{"vocab_size": 4096, "norm": "layernorm", "rope_base": 10000.0, "tie_embeddings": false}
MLP neurons of a small language model. Each row is named by its layer, matrix (up: input weights) and neuron, and shows model dimensions 32-127. Each number is 128 + 24 x the weight over its row's rms, rounded and kept within 0 to 255. Numbers have three digits each.
A block is one neuron, or neurons of one layer that tend to fire together. After each block is what it responds to, as a language model described it from the Wikipedia text at the highest values.

L7.up424:138127115135110156178123135109141151119126140169133111109127102168103122135094100077077146168155098141124119123172122086124110145109163123136144127132126105080122128143100151145116117157142145096166115121066137126112132127135111131093153156150109094089169157203160128127105099111117083103
L7.up654:156135134146110125114122155146126119107086114121153123110117067125132099136119129117127139159137105152149130142107109142111129190098170140153148151134136104091119148118115137161128091117131108077157119159171106119161147092093127105113149172131126081125175156165085142152176109123134121093
L7.up794:138096169140096149135132137145121129155122108142135113109114079113155148111121143075118153195121109095161150131111159109137093138102138179122116156127146147118128136118114122121112109130145111112140109129133100133163175140159111102159159174146182128143120126127111123130099137135143131128
L7.up928:119135139165106181102131118108099154105150173160119117099130137121127093116145105110089160161129131120114128134114133119121114157133131127119134132122083129108103168153161114144170114129126138110112133130117129136152099132163115139098124110188104121166155065165100141126134090157109124128
L7.up1019:139120114132076124104108096155142075129117131148153125085131100140136105107157096113108160166149106168121105143153138128105103151119144118129073155139102116109167105121166118149092122143122100139152142125162168097127185096136091136142149115166097140105155126143091167104145097170167132125
L7.up1142:167121147114125094124106148145118127141135132174137144096153137125109111121100159123099140119106119120142094153166084102138134130103151105103120131068168113148125121123159145157138118086122123129144106178164141080110133146182173167105154081167133083090178089163120117117152117165104128139
L7.up1337:141131166161103125108116138115099128136104178141102112097146152149154147104089128170107156139140134109165178123153134104128102114128156154131052175144154128121138114101078137125128091149155106153142147111075104143113131162129167151140142159165115165156156106160096111106118101131076140138
L7.up1474:116095128139147142119121131122159164072102125104111092108113132107158088108167134073093132167085104122139123089143111148149115121090131180127114154111156141135116109128141174139131103126129115148123122101157122149123143107129119157160138122108141102098128164216128132162147115157082124122
Verb-initial fragment after "to"

L4.up144:139162132146146116129147132066122092175080174167068107108123169134136113112143110134142099133135180079076160129152127142121105119099103161103125080090149150134125116131091129084151114144126148127157142126110081066137146192116210128109107087146136164110151151078120169126142130107189133090
L4.up214:117116105127138121122119098119072143116142156140120131133124109097168092141150107111131159151157137123114148177151117151157114146137161154122089110134134132102139124146112132119147121140127117131104144117103127154114168141136149092137154142102130111104108131144122134135124126154141098130
L4.up768:080094134115159118132146097102062143112161143152104124100139131134144155105134118196157148095142122115124143121112080184161149119122120115141127101128119085082135111122101126119186079131091123119109137104129120107118121148092141139115105093101141142141106161155158114150151101161092132126
L4.up1037:116143133145118155101114105079090109132099110157129127123151204115133140112092106140103120116091144143141151105149126125120144085156162090204107154147136063100157116108104151111100116125122141126143154125120136115100130141103108114090109109166178062130138119121115127140121140150193068129
Inner letter i; first/born

L7.up134:101151118123099124172153174119122131122122125105110062115157159103132142114150107151106126095083146099115132139150154144130130131103164129151115140147105133092119189141109104089090133117130162134129162177141178141105153153119133133125132145093157110146111184157111128108159138094126140126
L7.up518:094114129142103135155121147075122125162101180127134099153131151129126111135062115153131107114130139117134109151087121091159139136147145130119135226124108080143151109147135116148078132164124127095058159094093149171137127117116090110161126119147128112119122146099147140113112105127098161142
L7.up550:137094119141138105136154125176138142139111097120153103136112116118149130132127139104115182140068124137096095139125105182116108075091120130090146098107134088113123123104132160119126137137132101126116137151136117162148139152130106122128190130093135122117121124123091114097092144171116124130
L7.up765:054106151087145101158170104122072175122090134111120118121154084172159121146134094079115128111129125141109119142122130114164137106094141127119143095084138083137128117129139085151134104153112118145135096108115163149133101158114107156137125101093125099117136121080156114122152093133152132114
L7.up894:120158122083104141109121130173102132110144161149114086106191153127124130109146134109077147149128132080130140167106153115131136137131133139078138123153120137119074122111154089104097157138118165096132153161132125132105120166132126102118143148153125147120180156137081131119116096140126120130
L7.up947:151144145101113110138129165129096146134089117089096114099157088130063127158139144087136177115141104101129154165145112109161135149118170115136110124128133130133118082156120075087119124133088076132140089103090124088132163110103144080113093131138131123126099130160115138124145115085141105120
L7.up1005:114149146127122144144116197105106161167126152137168090120136099136114100149134154130140119154117112123129142152112133149126186119099129163102166134140138101131117171104136124146123119109117104086122145143124142107102093168098112117094134133118119119107124127092156143136111135142132137173
L7.up1130:085141164123133139122100179112159132168116133118126096117132168069129081147159126089094148137111109145131112122117157128149135107098100139124083142140145129107131147120118109109113131155174124106141126149100132163106075139120174150116083174152139148160177109108147140128097086140155116169
Indefinite article "an"

L3.up129:139188112093123122149125150144117181185145155147102088131116125110119171116134155089127119122121125111114058121139137111102136131173106148107110124077150159161135130157105127139102124169109110148121107121149177131110111148182164110123088156127159160082154111105137110130158157089111064147
L3.up535:139149095169124120153162118156098161130108087121087094130112139143104150104094130131131092110122105087090124072120129106135135145124114140151155158110125079127106082142130092115121090111113126136111118134091078102091138159167136156119142122135128139086162110141113109126130118164138128164
Mid-word pieces al and ank

L7.up6:110160119139143123135157140139103109103107161098138140119117108154128109132134108093126137136082139114134105101112145124118141165124108103110112132179123166139126130129133144129144159103140129213093156125130145162131128121135121151120099121116100128123120167133127119151095119130181130164
L7.up346:099154165106145119120097107141117159115102156109111179125117119117101157139136126113119106139161117148139089153097106121151130148120133129138168084111112162118115132143097138125124118130107132093203105129170148095116132115092121140137130128114164126132164159136086131130134111161110130141
L7.up364:137181180129134119088139144138116081129149150103094168090065154103107154126114133185088118149111117133117124120115113136114152130110098124103128112129106179107095116162142155128205126159111144068132157127115143162101113118092132126162103124134117102136110158144143100124107122116128125160
L7.up940:162104114117149133146175099111114132136078164133098104119138125103142135073178143093126146134102150150144132072142149155158160123127097108112133112155171156104174168151128169128112149166116092148091117114125137167109163141149145160140126113116139145105115134100124159085106121089169106131
L7.up1231:104143138131186096139105108166125089109132130111113153111160137105095101134150152126134117112128111140107098122085112113142193107083130092140158134148139144102132090126161180156173153148066133127131161134120123164099144127108111141124129140102083129125159135124150131106120090110133129127
L7.up1314:115107103122113116118125183135116116111149124136166127095122128140125082088164153128107095114148112091147107123139122146095138108144163145154147165119154102153112078083119136119119103141126106115128194143134131114150168140140146131131156094124089109126149137092105103117115088160116118158
L7.up1318:154147133134166150161120090171112140122136116155123132114090135120134109110081122120100149150143114120127171145114124133182117137098185137156137157095125170153136146112108138150076085149120155095142101089136178141129165121103109156085155120112103106069121150145172108138106132140157124158
L7.up1327:153154141150131124118133123118105113100127111109129122100098142153137101140177161122137143106120162085160114133083113130145149126155113089164154123154133127123134093102141149152106121169124116120117184098157198141155151111117088128142118138089120125102133194098145118123151108129156097133
Time and ordinal expressions

L3.up414:141132116146139105144162123124136159106123112135120189125128094137125141116120105131106095106073133131105115102136127096172106161147162147095102106143163126131110111153098121106127092108144120151155125133141123145122136111175098171110145157167150130127169111102150134110076140125136048120
L3.up1279:112126157144134110098117161138144118099135123118160140129134145136132100109158155126133125111134113131130094125119105150085160145163153130116127128143156144106140157168134152116148171141116129149150091155086129072112148122137109165127140136107113162113142103113155106137093109147143142125
Spatial and temporal particles

L4.up125:118097135133125105122127135135126135140134095141088098132128162046078164152161112132155113086106111136135164133104138117119161139139123141125115117114148158109106113166163114136130140163108122091097139146145116133068085121147131177073115151141164136116169111131135162138104137129154118140
L4.up665:104095117132148154113119133147121154115114029098131123162130185129163135095101140139135068151133125118139151102136099124089121110130112131106122112186136127139158131125121125133119100115097128155145121106076139099143122119102143120167117135118132158115135103138161149147140135107138120164
L4.up739:145118140113142170082143121128122138121113139147102105140124160103175159100115095152154133113119168093147130168112115143080142120118092116166130125119112128093185113171128154139131119158086103113100119163111145127107116156111142125156143127147134126145175139123138126128136147106159117139
L4.up817:111142133142130108131138098106114143115099087133135174149132130115154166153114103097133111161137105161160192127078132160092107070144121132137115126124158065132105144100138135151091101113183147148135093142111113116098110145088131091133123113137167167173180143140113163146093131086141141093
Under and directional words

L7.up211:152119113118182122094141167147113178121109135139116109099166083123135133146122074151156119124159150131158141100141149118165146131071121079117142124112186101148155144129144091165125138145082124086107165129130165094177098126127105121160087175144080104133136141094084110145149125173110122137
L7.up335:139111087151166104132133168162126137132151160175077187144124093107120145123156092136089126142136133183131154148090158150125159141127124088089086167102124126146106157157111116200102125113146140108127137088139132108126125153116106122142068120110164123155118136130108156149135129126100134135
L7.up446:120135108114123137078149155145123118096153129149123121124130145125095150123132154069116132163180119087142107086125148107123185110129096111154124136134171092108140101146127116176113167097127147107191137157126128067153120111097179125113107125127141116135130127085087094080123093143116137151
L7.up633:117097148126197109140152139137177169109142138144108116133146110125135141104151100133131124172087129122152147139133097117139170112127079091090134105086158091127139092138124144165118137135152136118128120139136150130141112140115118153158072118100100189110109147106081102141111136147084123133
L7.up709:180094133129161124112143129135172128137149133126142096152161136076118123107153111097092110141112126090156124091095157109114132110099036120087142137104138109140123120124101145167126161133122154144132107174159145109118130121191140164111138130107133143135162119131119115077126124130180102145
L7.up836:114134089085141124136152107135098158134120144151064114128103127133159150132155135131133126120162133094122129130117130139142165127135117045116147144112130092152150095113123103136106130130123123162156119125084107104137175169066138149126088129125124192103107174098091156092071128162105094139
L7.up1283:159080106092117138119137123118081133134148104118103112123120106135168120123107095110154134143107125131112072124132145139140112118102105116110072148121127117168129147155096151158151172136143113114140162137132106139092084116143141172098111134107154172141108177149074158123095151091140108178
L7.up1530:130118108103124110105126127124138169157169128112116125104131149112116138093084135154132134095119102107140130123109146090102136126113124134145138132144117126137131133163141144143106185135159108134105087116095098116102127146133150150131111135127149139111126150124147133133170098095128172115
Word-start in proper names

L4.up152:146119135133131130135091153148128129101136052148122113097130156158128135126107167101136134134106108136099070095116117138171076085171119101113143154110134126170112116162163132104151137116118132110136133161112122110089090085141180131084144138138143112133152110134128145140154127142145108151
L4.up349:105148126102126143119146135131083137100166150151113121140159138136101121124113137180101136106094095138153118119179115162178150111101105122120178130101122134106110088151143108116137119108186102111107131122142106090094112107130133077136133119150123102141133139125123141131151148141133116118
L4.up587:091107135145143109160126109163150130080142169120110135108119100118117140158111178108105116146170103109108128119140099122161127087114114090126118109081131165141133127153177181129127130116203141109134127163159092145141123133168111103116142171176134104108119111139148102182106108117097077145
L4.up893:138163105108145144097111138130144108092145164125142151119118154126147162147120131101116157137144099104112106128186119153137141089172143106142111159109149114121118078178178121143162116123133110093101141152172098060066144133137143104098165166117145146092069118166137144126102130167146110135
Main verb completions

L3.up750:094170189133120106122109146148091131133089108154135140126121109117163130118144151135151125109090122128126123166091141184094135090093157144119142140112143127134142131121127117126116130114101095109134123174118139114116134139153116148090162127149125095167127154078112117115161087100153146119
L3.up1316:115144121140152126155129149095096190143093149128176145115176137140161157145111142084109136107122130121135127153080105156077099116116133140149130108088127123106135133162146112113125140093121099098160158140090117152169103151150186125141116110112131136142122138137088166137140079136112107112
Indefinite article "an"

L3.up133:165104138151107127142190184159112120162130115099180120084134139140129115120095088139102141164137146123162111136110144073130149122124163080134123143085128160140190103136119095137141108081076139146126119087129137100086131171162116151166130139143148147104107131110129128132173115138135122119
L3.up825:176152183150140173125111100143151118134114155144156143137138154123120161151112142115130189133115108104178167106143121141142173102097167113125107139116155144157097107122083089166119073101163173105095125136114134135141162088142133106190164172102128107114122124120115135139104153141124120107
Sentence-opening time phrases

L4.up64:120123136132175149147128135149120138114087117157136122132150149060130140071123131130162094104143152105081154141141147132112073117161146141138169085146134110150126106126119089118123127143110105111137102156134131110132116133104131154086101093120138151127132118119128115127143154166129089131
L4.up1123:181125137100127097109131168139117189108134145139152116146096108168107114052104110107099112123165137105139110144170095177102140073154129098112094103161173105142138125145087096113132110133133127145105070119118149139095138149151113104137131136178097130147134107138134106069133130131148076121
L4.up1140:101101141182135122143139090142100109124106117136146178117154138117101164131106107136104091119111110138139167080113154156154113157088133138126097144128090147134126121143157144143133082166127116103120109194101138144093134134089130184108113125134137153107102150118114096161127122125121148103
L4.up1498:144128135183160114156096133124107108144099088160089149152128136144134102083126124141129115083153129092123164107132151134130113113172128098181162104102100153114145155091140141117130056133090141125118088137137160125124134163118118127147074097167126149079101118138138119094143141125131137152
Opening parenthesis